{
  "head_dim": 64,
  "norm": "layernorm",
  "init_std_up": 0.0312,
  "beta1": 0.95,
  "weight_decay": 0.0,
  "warmup_steps": 201,
  "schedule": "wsd",
  "z_loss": 0.0001,
  "dataset": "wikipedia_en"
}
MLP neurons of a small language model. Each row is named by its layer, matrix (gate and up: input weights) and neuron, and shows model dimensions 0-255. Each number is 500 + 50 x the weight over its row's rms, rounded and kept within 0 to 999. Numbers have three digits each. A neuron's up and down rows have the sign that makes its largest values positive.
After each neuron's rows, "fires in" lists the words (lower case) most often at its 100 highest values on Wikipedia text that the model never trained on.

L12.gate71:471525483449635526492525536469453518599520415467464547536514486548456551485437537512492406490519492495539564586437483524380533547508524402496506459495550489561513444434501481492586494471477562517599447363525534548563487525526502533430441500538512519510436543519415554554436495491446457562382513542465471487461562494507601455466590449489475541596324527464559457493497595516525451591462502485585433494469531424476473468471485508477521466513457630517550536412388510479538491495472551446521487480446597473470494530535573499455528402521532489526474460491417450504629587420499425468523490443480546509450559481598555407436535451544539454555489495447538487568473520510532515497489522583563504478471512481464509590490545491496519476480546496499485417570498536462476390564531480
L12.up71:480518461404545492503452483445490462522459464473406458486532469460516512523452406516429488481469581456446525588538528482480426581528540614509471524490504543548527525431566411516442486526536523556503545548436499505487486443531521555546550474483540401587576475406480476462483584505512489597506494481582504654533494497499527537497514546507564518478499492448475476611512624545534528595465511464470409525488555491529484492392533538496555494480534571403472465482520528539466458511418556399541568543484466498366626581489601448481450461491470430412470577443517452420520596477488484445502598469531541490531542487421378512537500512509443463521385471471562532408549518487531501506423559486541545496416525511443568551539491557477415428484503512514462560526446509480556486458512556
fires in: "can", "canadian", "team", "would", "canada", "could"

L8.gate21:444486532555412434529506446518579552494412456520510492544499494553365446532519526519481510495534419507562517527634508484496516497477510462468425383505545480553509422446531398471546513503478513528478539501510596539460498491483546530443446506511535447476468546519534537490412558557484535544485511504443580463514610482444465548512532496510497527471484552507505468502558508436541518588473505547527536458574534522564544499512483469561615610614502626540509415406526513510470502465513472448613554434442542518379512655559505572611490465472572508538513453501523492512450405414467421446539559561524500478441440551488537552463486523506539472521444468470559514485537426441489564573529548551471462506519510565450552457419557491468484450385493544527479543539499569363581461433500518
L8.up21:447550602515456511415495518383524503468547456487622498493441426605459480456484491467477565575461391520494491417557439481485540495474573525516424488432482425498553454494463466547460548518529571529520505510528486545538522565499474542463597414502491424573429551486552447548484523425427530555433456499537533587466476535477494470496534487537486502451515496458417460452535493483565565576534438553468468511485463520558432457576581436548525530608548508448439511471466485520508457491535591444542541438508514382473508500543547560477459410486470561511511589448492457556504488455493432472479576454511448556492422611434599515424542457538501411442419541488575408526459461483501582489528569660530523424495458487448555475530501537522467473475551509490509489604508452453624481474457450
fires in: "career", "station", "filmography", "location", "geography"

L8.gate625:450513490493582437518449453465445455485456558518491482536496460504547498687593449512448559519541520462556522454473430508474532547531421539459485484518545526511498489402504433556435529493396502519520529524517543562500525539377511470485601543586554523564516444572589548466454542420553440537475573451413499495582466586503545519485519442487520477463541546476564548401620575410473486467558443509515465551543521515498463550480528550536526573514526462434497476561555581496436361540506476438547466490486384513499527508461442512455521504523466523531517426590488557572572521559533532448510440533507547447543393439461522473415609565379548580475433554539548537427426570428527449531502481463537496486541565526408472455523478502460550523523489506498467532470529435531481434472464493
L8.up625:492628490549467523429506487626393520525463515572435481594491545468466610483461442581455562543538458525539474478560601574509502450492426441492485508516539412517488436519605534504420407537470501459608556590521539456499515474525582487500431462481467502475502501512545547441457514493490474517652556496438554479511540496542454387562470518494557513507504457529556507512465475538493555414438485534549634518536457483466614492512447496440551543522470489560517481454520476448577442544406428486525451455498545407573516543573450521523584493479535448518533448477474538513546452446485498472445565479501493612486461598514434455437500439392513553423473503437460532518425514440567490494482429537457496469554548485486568472517451555454462544418533511379471459543494489489500475593503432
fires in: "or", "wife", "chinese", "japanese", "originally"

L4.gate308:455546467521545420481537495507567526468405495512488483484532551536420490529469507523472515496544524504497494574545476526522458527436508409471490436565545534514474489551551498525460504449462474492434539510566551457522415570445423475463455465463528468431452546523500449578442529445441407470515489477535369466516559579586460470477545428514456441550390503522526447549513552607603470451517529488518536512487523418534683473574543528579574539550353518554502472482468463517459521525433458529495501547438459533490524463557589562531545510512533422557441431442531484560452540441550389511488434595561539413510491471581437466477509509412441467538482561635503527457476463572562485457399539513517544513582610517434485512540529467497602516428540529484434522496575533456497504523482538
L4.up308:478438497502495475397553444483532519466463483462390487554543610453506496491444412565484543425497425458528464531476448587511509475541481473519437520468584516514480541560519466630485467533478541491488553452551640521456478538472432579569592486602604478459501504558494501540455454457488399423505434468630410475414563561534488433500490489446424447484475570514583487493461503561445473511445464480455494490530442500420494588534449469488569575517511538591585425529491510574461509541507406432493492424483544495599466547543519557486489516575557467438468493451466492512519564511540496522516467598499451471452458425481537559482415472625516434576436547600474482438480457521484545544568453532493635514500478501423508497481545551460547440441537468491467473508508426494520503452433469
fires in: "will", "way", "may", "days", "day", "payments"

L12.gate152:525404549620490505433490468540472474444455470452465478472487538469516556531508516424485439458566530472450530467553517545450405559508479470465495432510469429480493460534479412488506423521537453488503448513425520403519520512559476548398452527441481542445575628571466469433496557549453477467484478505485497456583472532523529648567476557512548524478500547484475556526437470499522419532493536533431530451615558482530471484448477483515543542521493597544513511524419508548534475451514507463442518514500607471492579567604436626519600558492591488481453398534543448530515514525509521439524498525478407522531457547398511557579574531543572441591531448555525531537468524413420578493442538489443536609497515541561510399431526477567538501497485480521490396442569402398509490520504532
L12.up152:458494415426513506487489567515536452419482402468454451481529513495530421517502453437467411452563625551508471519578474471468451526518545493498506536447561557482560384583502550508561463527477447480525437449440538485435434506564503539460481537476474526392540602418561506519521508528539464484459473489570461387649498455589549538576450504434521517461604548503481508572506513531450525543467482511490483476441488468566421488529474474439472490453381580542526531548460443524464499441519499530422487470470547558563560468530465500457577611436608488554445389505489541536490477453525488487486494567564500492452438508476468519487563507461521420523511426531478570483544496410481632539463582459504562588503537509594519398369535503560495465468499474548501442477495433509555413544539531
fires in: "on", "his", "the", "as", "at", "by"

L3.gate338:499499485480477549430440499462428490501472546399504594625497526555388525528438534536489563533536510588496495570504477469456499528573471438462519488579482530495488531532457515453545441498458530449518483549553547480480455606478466556505485462470482508424460533534537560601540474492467415461410597431510337475436574491505439480494581499578469428503538426518457440456510586523458521496529516532521457500525517490431523493426528525537632480477501532459539427468500516538400429525463478491517540502435418514560462529515469463426498510538487474465507404488458569483421446450502504488475439537550536536400495549524504461605578600359429469580492532538472518482588516391564404555530524525519592453524605535437534549507396488460540546391517520464502516543517483508475527526561449
L3.up338:542464486475471505472499547541441444411489497470464469555453415428466474537454615502555480485455579548492546468476430503477507507494520454516504510474597556521475459480494490485549439464500497500500481518563580492482447466383458601614559587439493446551521551518525520475445519514465461569424521516473455525573409553496606582543501575581499547427473514533549489482540550573558546465444406559541429470548522495458522530519601481514482478475465582448532439420480512552532453526470423368502529441498515458527485551499492480450474532494426521537511451604454539489486549567525391477463479418537550475493537517533480431498516511433605497550456455479473539401453456399535470562484498514438405460566358508488504506513461493527544557694593487490484475554460481549486483374512479
fires in: "to", "on"

L7.gate461:490398488532420569581523567533542460458461474524508479494563436505484551483512560547532514431577503484508476414539480511446445563538474467461505432563578493566481436424556505554586447452467524481454455489581530486555422438438509493480417533462502522481496516446551460545450527555586493520360481489460482492601500565542490452456473505525507527525519468503473458506489464607487536533486532438531558510501572550497436473495549485600521561564508571573460457500506503554507443497511460477506450476443535596440687592550547612491511511534555540551483455551445491558459560433471432480479454503545457410509542477491529512416524585478501579553442522396492481438436528513557495601414605442500564555477477520477595557512432412416520570400514509574441427491543477507557527541519515
L7.up461:468465499540510539521516524521582443483500422455598494489573538558428519543502449479509485449498414537490421473502510484530462537555571465539464525631446482444570509398553474481533522518549468565516469452586603539451544438514458479576464575482497411618489495402551480525431534501462381417459583521551489537532483490429491471444514476478474521454561447489478467486563536549477517575456569388506526490508483551513451462506629383520529435468593544549520503510479531494552474560557543443529490511537529536498514588598564529556459426425506548532529486542492453585439615514476437474490514546593508531465464489573475498440485495455366553502414495450484564527474423444460428642506502435483504501439486567441439578516493510461438530401474498458559485415457475479504485467484527
fires in: "to", "according", "following", "since"

L9.gate132:560534454527513506557540502458449437516402503435573520490437560580482557492504585433512517516494644420496363501490527503503441623561515461440469437576557569553452488499521541459465568542492556451595457592506534518512573492520503492470456471517512482410547515410575482469544599566507464434554408527519530484625489470525535475417489504519431548449496572546435509533423454516535462443571492514524510538540443429457476475419546451473491515557523505559456517450464553499392531513519507491470452413417487428511476560533439485578514527453441477508483459546492517496496405404441477456536482484541494486538491597510494607414508517546396536517497454594546487418435531486552499570441596529547428604541530523491505626454525488453490495450519535465445508502542553417462446516518516
L9.up132:433426435558483552601478578581567455478493474513533493392463525581469495398406450420542486582520466606489495454471538497510451545499441484464512501492499523519599540481533525368570530521424533526463511504549514544408626521530581494556449553510516513590482495515531490508584498548509468493497447518445573513507462502565505411452505543536561487504501551462435397424530482468550477533462541498428485555524493503481424545432581555454463463422485485501473571561559516476544438550480563510591485453471463420577560422524448529494507466485502531553477453448493402507532507545395497540498429468602466597527483407454546550541378439497542508442463482474564621589552508474514437554441493555536516481456402549487511507480410538502509537427536495515559476461558478563536581455504548
fires in: "to", "conference", "according", "2000", "2007"

L3.gate612:427400436525517408577583465441559580453423505476565498406555410520564540485480496536521511500493492567510473473486442487469447453520459477442465509458566467456480429484546516513500467528517467474497570487524505446494449487506479450446575557521556590519555457539473426475459492497491462539499399568546458579548422523473552498474561539535418552461457477468618471541502496459468564408535495522462540522430462489477475563489429533468413427536433400487444487576492576451486557521479630407484502512572401562574407431461491587508497482548507406499553417507446545555462502438510428539524435548534497526497496459548420480484609449524513457481396540464482535461459496494493520596433546546427479515501435527459453445498582559548569589475627550431490412511514580505531561522458517
L3.up612:485546513521532532462508496504426547562481493557524470439536518527430525590500601502569462460502490416491488545462561569501536526537449507520554503438541456484461431490587439579596577514495510494512485539426478496521420429494509487413386496555513544402534434523539544519480539465516529479444567495496444454425513491534417497546533559506488547499415435538517475481478595622513558482513496574555440558509491534494431488364411502612505455474488551413510415505472467477439521508517506511440489596476532537492514476461460499528523402473526499434592524527444542563468505630486383547467556554490458563403442471507351479548462499436618489529546560548492405606530483538517443498538512519572487513478572456466456527524477567536575546508466508501523414456533478457376434551500528
fires in: "killed", "across", "hill", "still", "cross", "second"

L10.gate72:471415502526484437551428540537449518553421523498466526522458435482526450535553546396547554471477510450476450453560580406511556492520482455472530436450567506587513458511525482460464503478484518516521605540418526425559521469509476508444507469544485430475465500378514485423539511554608560444494526591504448587569439516497544561494569455501490534462497465461493431483557553521514477580467492484458497501491543459545503434629402488540492390462586538427411432458512619553523569445509546542550518508465484471512550442450593515462503452591510529588552538470548474551567508384465465525526423546519591513456561549530511557448480543416478487597472571497482522484521450459468464477439472532546444507539620552437394513560527452510410469453516543562433500456554560469576500596451513
L10.up72:440546518475618572475524446477435509491413417460533566524478572479539483575527526497427534550387515547546478549523488468539442530511468583536439496480546411476475492563460471507556481520569489508463429575503473458582479527557507471555481551489515507521397485529402522475556505436568536500541534542469508471480507601407477487576517462582475512526440522583575549476484559487444437448368540486498421469551518544535457521476479456532526545400606557508556579445490576443523429500566495441517494400452437476326573460453459570472516460467482463433498454517509431572457570529516484440465579501497553500555496575461524591527458605512538518488477432521582456481454460476540508552459482542585478485499475461518493616523346527475430536475492500529578448466499438554526465505495508
fires in: "state", "career", "see", "gulf"

L2.gate52:574537541447533517449533525541533513553546414513453533467491478483498457410517574521561428549561513279455501466563487497532543566512483545533511476491566509543539478439488432498469539463588613442486485480395509456486538512521458550458477435441567458568542457495490581560534529465470457446469404488465525472581481519406477444483559579496505489493426533542422527462450510464553468505527500516467436515535499492541510580475603477458589439553489615495425495519476471486508492514471469438493549471462502506510557456486448540436455470491511449462529483581428496521497544520538474545575441559426590564498518517467476422514547555521457446602583334585473422436574575517439500533474589533572486492549477427532538408463497477490497517406554510453471396513515486508513429466442402
L2.up52:435446541417417425482393535524534485568469473490450485565487486522460555471503476521561447481500550469494483534404509446600502520538542550536516483464537509466557547454511449521490526504543550468495428511455492414418368545497493477407439467495552530515533464409578546539567463496540447465524488443528482472594515495421527472501520531535456380537496514552415533474452489472530579464580473458498511501599502563500605468398555482535549457531496575492385613482511479595435506468496512419475510450521497540555614463522498556463457477504471484556528463557438460578523502464549460471454456484516511566489502433545483486581534445506551410578438484539494465429613525463534513571482582510573495586616446490492526470571553541525488526445576564455556447412495391570510443432394495
fires in: "music", "business", "museum", "musician"

L3.gate311:503600459523519463516453475534423595562362554359525515449576541488501539533508547503511544526561485499498517482457440518441515486470482470441417477406515529502498436480509511398575500459482484468506565542537450509481434514584470486501539525516566489466547482439451477518476410469517508528512483447479472404402478470552458483522476418486440463493536448459525511491588510593483502518539446435558484471521417438500581426541425562562471510493358601487404496451558482552556585553546528482510514583512481525459535448582585575509604511515601451527470450545528499475461569351505426449599531511514563512421423539448485565485531470568494515496552486428556444582480578545530483505389474475500497394544460519458474526562586500488528441453473516562471522572515544493540500552450478
L3.up311:466531548597621548517553502493580514489438439415562471463552582455506480522498464530448507545500461482562638496515443544451499558448450549611459497461468467482492456534486499478483451540396420505440463495504471460598392505530483448454558467534514403463541451465449473591553426479438486505525511631449457532443505513568484446477499528468487457524467417563549548400469541473481542438473549569517514497423525522509538495604490534541563556557472526542607451499490476483458472431458535477454464384472508486576520424527481483460554550522550458535480526531547560516482563521549476470490499560493515591539417505549539510630487563558444439519536540498498508526479566580460493495522616494509582516428373521387543490472502559521494424557486482491452447540458540524527456509529339
fires in: "company", "composer", "complete", "component", "compared", "composed"

L2.gate598:464587464565562480544471503439595465562480518498561489474475472516483401479383473460445634574461496542499506601475402409511465537584492530561532444485487402393511464519488519591460513512505447498486558550556603499519534583544536433504468459508520519522518486483601539483549446577508439476485498522521460481510629580538406551476511443510397463500521490499448372449466531459444475439608539542535574504504557388515518395522506477595444464509515473512546530549542506481472550495478432515440518518475475580561555485577548498481461450457457511594526484545492513568426482508453457494484599529597537498430453494523519478441528443599443470441479423537485580521557492497587485477466555508426480565457575455454553511463476476548562535425556473496503497420512431459432512459538546
L2.up598:498580487495459480607427520466523569575504496467574552469549440555454439477478448530465628461466457616480464562485444443459491488467493575465511403505495394461514468454459514433500468533482507463426522533579602479489498510514536466476472519479484611507474463477483602510500479571495485558484445509584474485577646558490415497504542424477435479503491543502477404423468538470458502426566544485503523500513594385549539482463509526659477453553471538475560446587515492544499583509422417439470495496506483516540589501436534543425397475538515462560501488531554464584434473490457441492513503492582629588418460466474459534467485526540530461450525509528459550618536471486574508543453569478480487498516541548532586547450470511508558542406557549499510531428574459492485529470475581
fires in: "area", "who", "community", "speech"

L2.gate608:436598473520534612509511403450503610585417524516511500427563514486521414458529562493498419513439423523462568471517516476480539541449508519448556460536525474526472563470569571501508580535353463389523488447488501449571531599495464606471464416526508529479494435508551552459405508407571545542496504538498458528526615570498547388453460571485489441474442488479553455424536519444563585538452422537447540569530491445538519533443547495486545500621505511536489449526465492488524514526531475538494483485505471518545476613520457522521419490498500451499567538548482528497491438469541467536477485576418609479450441517482396587502473512452513525592486484553539457585483560548371481545421496522549486474534448411521467481504639444475445429512547482449510436464484558512488501525530509
L2.up608:489477493587497511457516479391484514513467430524513458523496551476476486520538509523484481473568489536556510493454501418527608503459472494523400499474475467479492511533465513507488512539528500461568496514552490493522530605463530519536512484589501512499479563441560518506525459506436456570480469430495486511572467565507532480489550510541453539538407492508567480407500388453443449488430457542568524570467490491531542561451521460434582481588448594559443480547527558306495549448533578505462583567540508487502521498587498384344479491463502448511440497434520510511543496468537479547459547614448423518471408468542369536494422496493529394517476506463450483511542595517500490515463510680581374383561475520506552442485480501463471518528605532525373504498454509496482532458535520
fires in: "member", "game", "same", "time", "stage", "pageant"

L3.gate678:404535432487506505400433403522542449443462471423411516509546597477483538441496458427569567454440446528508470589478480457525614540551492370457538469548538466511499556532462506534557401461446526522537514522517458507508473576538422542501490426558549460478485565486465494492434430557508403579480536491448520557538527602502468423570487496499468469485402541534573527532492441524568481362491475489538489544485474472456535485461499486462535531614445526496613454514520537605464479621412483415549516542449562499447604486566470528494522428522443489544453448429504536538456467432557476473504495481518540593509505567563458502493528525457432537555544459479475519550490550463566481547394540504493532596527464533426415533583535563456449439397490503471519463513517546570571481507497426
L3.up678:466490443477549514420490471494478477540493495433385452500474547426517489381517560452554518569435503581528432533513516532429449502455516362476424510556495467500483480506571460474519487481596495580513554418597491492464460453453532562570479397525460513426529554464485500467400451486484461607471493429471426568533463457474449482487582534529495481576436478517572515581495568553519474492500500470512489536498547514458518540496515455508513540566504579527481513598587516577601534585457505448441566621504527512486462564541464545527504381459387454489491525492480571540511474438473490439541374445509584532538446531540379531451538474458476476500568517574442500574606463428490542518447517517498515516483488532529500513515510626407420476482543510430614535561457558508472580525502480
fires in: "would", "may", "can", "could", "will", "might"

L2.gate293:467539508393449605540516389537401512502427474498508455424531425516501539550570554467472468536483472527488366535503525524415460490494523433435570426583549486540568388518532450485568435458472473484519510495485435533488480462469495536439413447481483492540428496529509452519483431460570477489504521549483350482488440503622429477457551511438527479425496478507543530509493523520580461452519430583483472586546583526566572479444499522498535466489325599502496432520544479562516539522443521401498558481468479443498591580528531501425461360471485494503500441542487501527560478479467481475560489512515522545464481539545452539430483552455574490568531587454521537513453501447535594534428511565602512499458581517555443530544509543466548457517510500421434507606545450528501484550418507
L2.up293:502471445463529587498525411442443469547465504484471554448508608407425589426544433573507478567568519554522457545552484484437421403563572430447588526477507522518497443446511416467563570442456462586522447553499455581533464485549560533422494537568520486552542422446441475439461465423529535578574513481541410553481521513574585504444355582531452493575470519520528438496449486486534467465478563513569490507533514488456533475487557482427526440503454475470548493490526533445515497566470532458410537528541481554550501547453479499429507508562552463455420445465410527558525464551518416445479465482446567532427506493573417499525534601471555528435488527471483405569571606533458505533430464542422526485427534520454547544533473577437608448460518515439499541492483431508526483464524415
fires in: "would", "will", "did", "could", "began", "rapid"

L7.gate459:513480458490479470563583510431420498508578565515455451479440461554557462506474534450557584477567507594556472457590535443477419487544377464466541453561511543460502535452528458475526523485482562497467521521562472476570579566592541436494557498368491488473524464417541504471495514489533562563534479453494478386508550473526447578449633466586535455503592511474424439570463474522572508454524539519453516491467577477570483516445422489553529473524380534520484461501512399556468471585509489559520548516442449581442482508540528485405546508436579488568417509524459514480468572441433400438538456549549439482470482439457440552498516555430469461585523386486506570451549601448493566563485539505525508553523569525543587542479452478522508578546617509429504513489554482509476533477554457
L7.up459:494591436488507510593479551572458499428424427410514529550532520486476463483471481441560458530541464484475399453566466503538508500507512565510495553390498487444556534515533552473567408494501520425518443518413486491454446570508553573536539539485537545535571548528479429535514457531502518496455515463438551471604508499392567512554563476463499301582473516509575501527549547461528537536479463536488533482569433486501467458499521482528502450449526411557481506414368484485477574478529540463526476426461533525543546511578541489447509508492534519445430456469464606486528459474365435549578502529453465493585483541554370578521436456553533581612569566527480531445457421536459534464497476526492423506515453533498557557433647499434521471528528491490455485478463458458409453528493445
fires in: "was", "the", "became", "made", "came", "his"

L11.gate32:565597501536536580536413511564412528546460481347474532445405502599463452527498546464452451595504450497465538567436500539430442490488503547468461449472567415563401523488609432553558452511499514446422427483555519470542519511540454478502567487514571488456539498589489610542498427487447483528484463488503504496538480407561493440623495517506472464411474475466519540433547492526458476526499562417431561489494541429561495505471499563561516557557446466390528458426457427478434547519543511586472486555476515593541560506495466465441530578497544467498526452493538495454473472529509482491473529494481472460419623446461470521535480506479567443512557399592447510539556444474539505602556512538530555511395497496470436518433536366510564458424481527542479532520573489480545591456502538
L11.up32:613447579592451582508500489498514502579385545589440526486507482516534533507520535513524467499525530598512445533544497472446547501584474413486513504523405530495503515596489518492445527460542513530477511500507458474533572445404533547593556530435564563496540462507558547422488580574441445560521503502509518522532476446474469370529435521480487534458476516531473503537493415580525558453471511394564518478511542469399508493578574483482607377449472521497515445433553465440489604558505493466533532514520474483454504589385483549494552544539494390459489490415512449432590396448438468469438447482542410468478633506589424530551494558474479472664426510486509493522495499483493556483504486532446456456473479528457459483505528441490500580509534475550415534470498496427560515567509427
fires in: "there", "however", "report", "both", "northern", "swing"

L2.gate48:477544481446491524426485419501510557516448379491468474544525514529478436474495572432476433442436569554628464436534487489535452534614455396458486433382442461535451520520493474518513493471551446466503568458452535531472541426517455569605484489484459484564458478596486556561527529496453567443452596487462531525549530535475516456505465488422622447405465524447519431519441469467529499466502426565546449475522480466481461476507504532443570579500566548508539440479510394489566567489484489454564482487506625434523517553510408545448539564501372486557434471440420583527561543497505511451578572593541510516492566413467492515497526442611459434586541471506454486524489526523580435473454510522625496499530544540502462577445482470519516561478467500435470602534575539494513527452515526
L2.up48:485485540466530484493493461486453483532566428577474563500534509483477545479547442525527454575428502496521515505505481456474504573517399456492494511530475571561467517487570588529511505464557496499473570449554429467494438478454459520565498500617477484459492498438510488517547448556472426421568583429521467516442422502565616458540445473445450548442480481417589456467435465484529523486540565565552487557497556496438475450486541626402486530480540471491585530479545426541516467488517489369527490529447493480572448538493505501500446499468446525443425607489484556626569453486457497450508555494435564550531571496573472500530522520502416367614441479563590511523579556492488464486568430605487563574550506527481554412519540407378530451399475512479532507499577479478443418488413461
fires in: "october", "director", "act", "actor", "activities", "directed"

L9.gate328:468512447527497448458550474536500487530535552555512445440507493492391483533495525492558443472472474338530441504492446460500468614474596550489424463535525518504476401563482569632531512536590498527452442434543519401515455526543454500428570464447540434487471577548453459458461439499567407457439580591488531479490552482495508443546503454468489537490472479500498467448454442626569429465483450489510552429511520491530527470487498502584548530540431504543472443464547512426503501403448519451483560477551483514530508415517497580458612599527478428489412472512495603490454364558526482503469569551451547493454469437549643527578522566491455521417555403629444440460462549563511529496460505466466547505518521498449543489578514493499505452545484540516446475448546478495569512522528587
L9.up328:566559513524498519517491538445481566480502490572515543488564500490481484596509471466496545513452518538511488572457555530466601473486501576505478478460524522422528485531630373556587585456430525528463552543472544496485455499526558450568539490433555427582541516513524486462523578505425418492585544617506496481448596584548520451480554445547414480532507463586458462499421593522504480503503476552452477548541559514467544545382481615474515412357519469456489603533491482535433541468577488529449433548492486530473577426448537431442516482484550405486458439475562437550488481490555460567512540445473455534533449541547503498488541540495476474581415498486464441521457458466472478490451403519522502364494507527479527586519523459465546488373474506512455518555483492564551481347503575
fires in: "such", "said", "way"

L9.gate583:569489514520455457463503374486465503513540459448558545466504568488488493502425548503475535548540504435539493466519448537423451459514483548505500453538558511528478543488504538408503464510531426507468463547632529433472499536489429572496452485558663519432428497585477464433483529499486492395442511481454423519537478605571465467488566544562523450547453541525512507406533451496571419416419443553449546479519563530614561514499516508615531415489453507393511460435436514552509426396439550518450514516516526613479512441534513524478479519524490512521391546434433520414477508639482413428483487518578559461453568541574506550449542588521532518493494494538490503422463460481561555604595472501467518549475520495469470499569483458508474498542502517511446535555561622523416537503474439
L9.up583:524418465511441405476471481488492486536528579445503556470519471493507621532509554517399598462496514560518559488500427583615513416469473488509522509541419489474581444443530481443530480514444507546552473456542531483397537471476498607473448442500459522509538436517478440505455566496498459460442393496459372530510458611489536506497590494506486545487488469476477504513527463445480510466441413472462479505550503521490490499528399527518495486511545502467538436447564499534525474477437533432496534563442407521523506542512516503475462557572496583424534551476423446596466421538450441457521500535514455608533510556545509465497459591566501484552439501525532501515450556428610484515494464505497423524623519442454523481596408603362434687502524484450583558422485512499522571473495483
fires in: "to", "help", "helped"

L12.gate647:540588534484516553499485464453496504491493512447442518434445562602416463542524462492547557510487412484588450460552428489511490525504547526493509453434578511553575381410405484456466552493491506475511516432452468577532437431563386514444468457526500533445475592462504445562494564512568526426454523499470506497555539552497382512465463512520505582549500446537511436482471498530585462469488437554542474508429570434518544513521527463457525477495451580546455529506552483438434498486459479566500485411485439550533604528570506454645478527419516442578444486507410558395462493428463381468472593540578507562486446515522589505454521536526529499597502529447498538553455514428525513427514541569485470494478532556481494560403561469483516537528579498516309545551457463452499505542511505
L12.up647:525513469469483503498456474440508507487606438473502409483499513508490535541496609521442479519533389493521430399565472339486445389511489568507435504449491464503522387568595494510458575515536589506438502440480463493433478497487561468503532539500459442530529514480552476520545492405522501511507467529387594560430521502495478506576445516539576520438563565460494519576476414501617449525538503532517428551426443462417409452496548555396560476489516473516552419497544510457506476482463524492490524525473492536445459495539517527600537569410455417545449475431433596487474509474425444501558520541495439572572575518503480519488423512586514478582467477629497489599488592463542491447486527573534537517502468567422547488484504612472543413434573495516459441503523508529522485430453519
fires in: "october", "september", "michael"

L3.gate322:483574659524482527535427496472527522516482442544602499498478467592401459582466432509514521496464479514576485502404492492521458512460455499477467470530498456478484468520416489502444420536443494458545542543524519592472563604558474518454401364544454559473541452599511485538465601571505492606510543508554494513561464613556547551586507442578560540492490508465482450454480463480562568457467423433552446432473576494476538534445468527460512482610484520439490446482489486506451495516487462528469531448558542468543463493437425505386481481482543514610486501527475458544604481538512471442527470505513490458409565492548437469443598486442612532575467536480454459501490436473464468464415547568571547506534514465446500543591537420337581510464490532500483496477497537438529485479571504
L3.up322:418555486585431479510480482538544436475540496497479473516462468537499583546483525541448500436449492480453552465490512520435551526510501515461539492412489440541494445473506542349469513596486428500444536530600456506514518591547576520427415416500505439454535581518502496448509472483463583550605416579554501538561445485585517616523499539576509503409549562495500467578544549498447480521488503487514504517459571427545556504414553483384489483561462473482515485507442470444513506485564486495469471572424574516527509462396570562554575501449448561450524494484437377493541467433485483430552451425489539464448476542567389540616463415474546492606498528488558510457526450570454453589558449511540446546523438456525485551533575468544467505490480517535446553478592429410551450425486527
fires in: "each", "early", "a", "human", "large", "between"

L12.gate140:477496489503407422508473447560557532454537538504600386541537480508560458454532457526480588540552539620536516460508504549432472490502481529469478504432526497481486399470475446428597415512485418467548517518534496514471452493480585520482455435529540549470456508523450568457575462518525597510499512461514548600512574536486467478563555359454458383441468500489489517552510536492602408454474483505517484482455598458540450416491580494514492481522449479517470498485581418492495478470501536458566558483468543638496427448584485537475506487550486572518529509593501451557456606445593459492494572517485597467571474480506518483437517471422404487550520514465538527471485487415433540499437474431493497419526581503469584540539519373438511565534499533559422569511533555469511539377568548
L12.up140:423543468481401531452459498536545457494557505477481508472458441441401456525569485555504501531532596553462597492568558463529488518531480549496526507402461504490470422367468497541475432553520500455464571510471403520450561484497535517538508481531549499503494608530393527491510585444526406482534506576450575521473528544443418530542588543393541484504476541567512464391528525499434442517461541556535512520504585559530474424477456538475535641507417451484519599570493520534440548535600533522565528507404581466440494544402502463498518557475503578540514473463502419504510404546507550520510441520501577547532470555516607509518549493468481505493524466437457505554525393549457512533451560495413477453505511435408520564551379462493439445486535529499519554607484581488568462497503583
fires in: "the", "a", "large", "central", "located"

L2.gate260:491458437469546575396497422509486534482357426475448531501554493466456548472490463419517492527571556450589526535539501546580531559593469465478530402469531454521576390506588485397504495514448607473550435478526482452533511575471443504475486503411561497551522450551487505483429520551519501480477509577495454582487463559534528503433565561538420439550503516458548388452565543497512506414504486444496514449499454452528480513547531462544539515604415531468511420388440429615539512556491526618455554455553476465503430453519447574542495517570479487513503426437410517534620466482502492551580453530531528542473528515543472466397596513470445450483460473503546535528489471566555513553414539520460571460512483464473455476509476463484544554535574515446431558555501609473529451422523450
L2.up260:431492521503518428595501387442497490459378582454471570361486534599493453472449435377467514511405536508483533357512501484502499499482382557464529541385540532503518532450519522545478471534468560408436552507459508534530466583547511497455600483565585563457484484535536557452533560559499539431587491535479475543498532489486565479439532365521484462535621493517474504515490527494445566494602546443513472527485467549427462491507496548488458465527408423503416513517501479496497488577536491439525550477507499480572548435475484552654549579518583507468472476483595487526520557554484568452530477473502593497474503517537482562492539526514509480536457435519546515520462474414473474541456498528442408512461477463553546506475462468600588556441509507491558434436483447541526519399433536
fires in: "music", "museum", "russian", "russia", "because", "musician"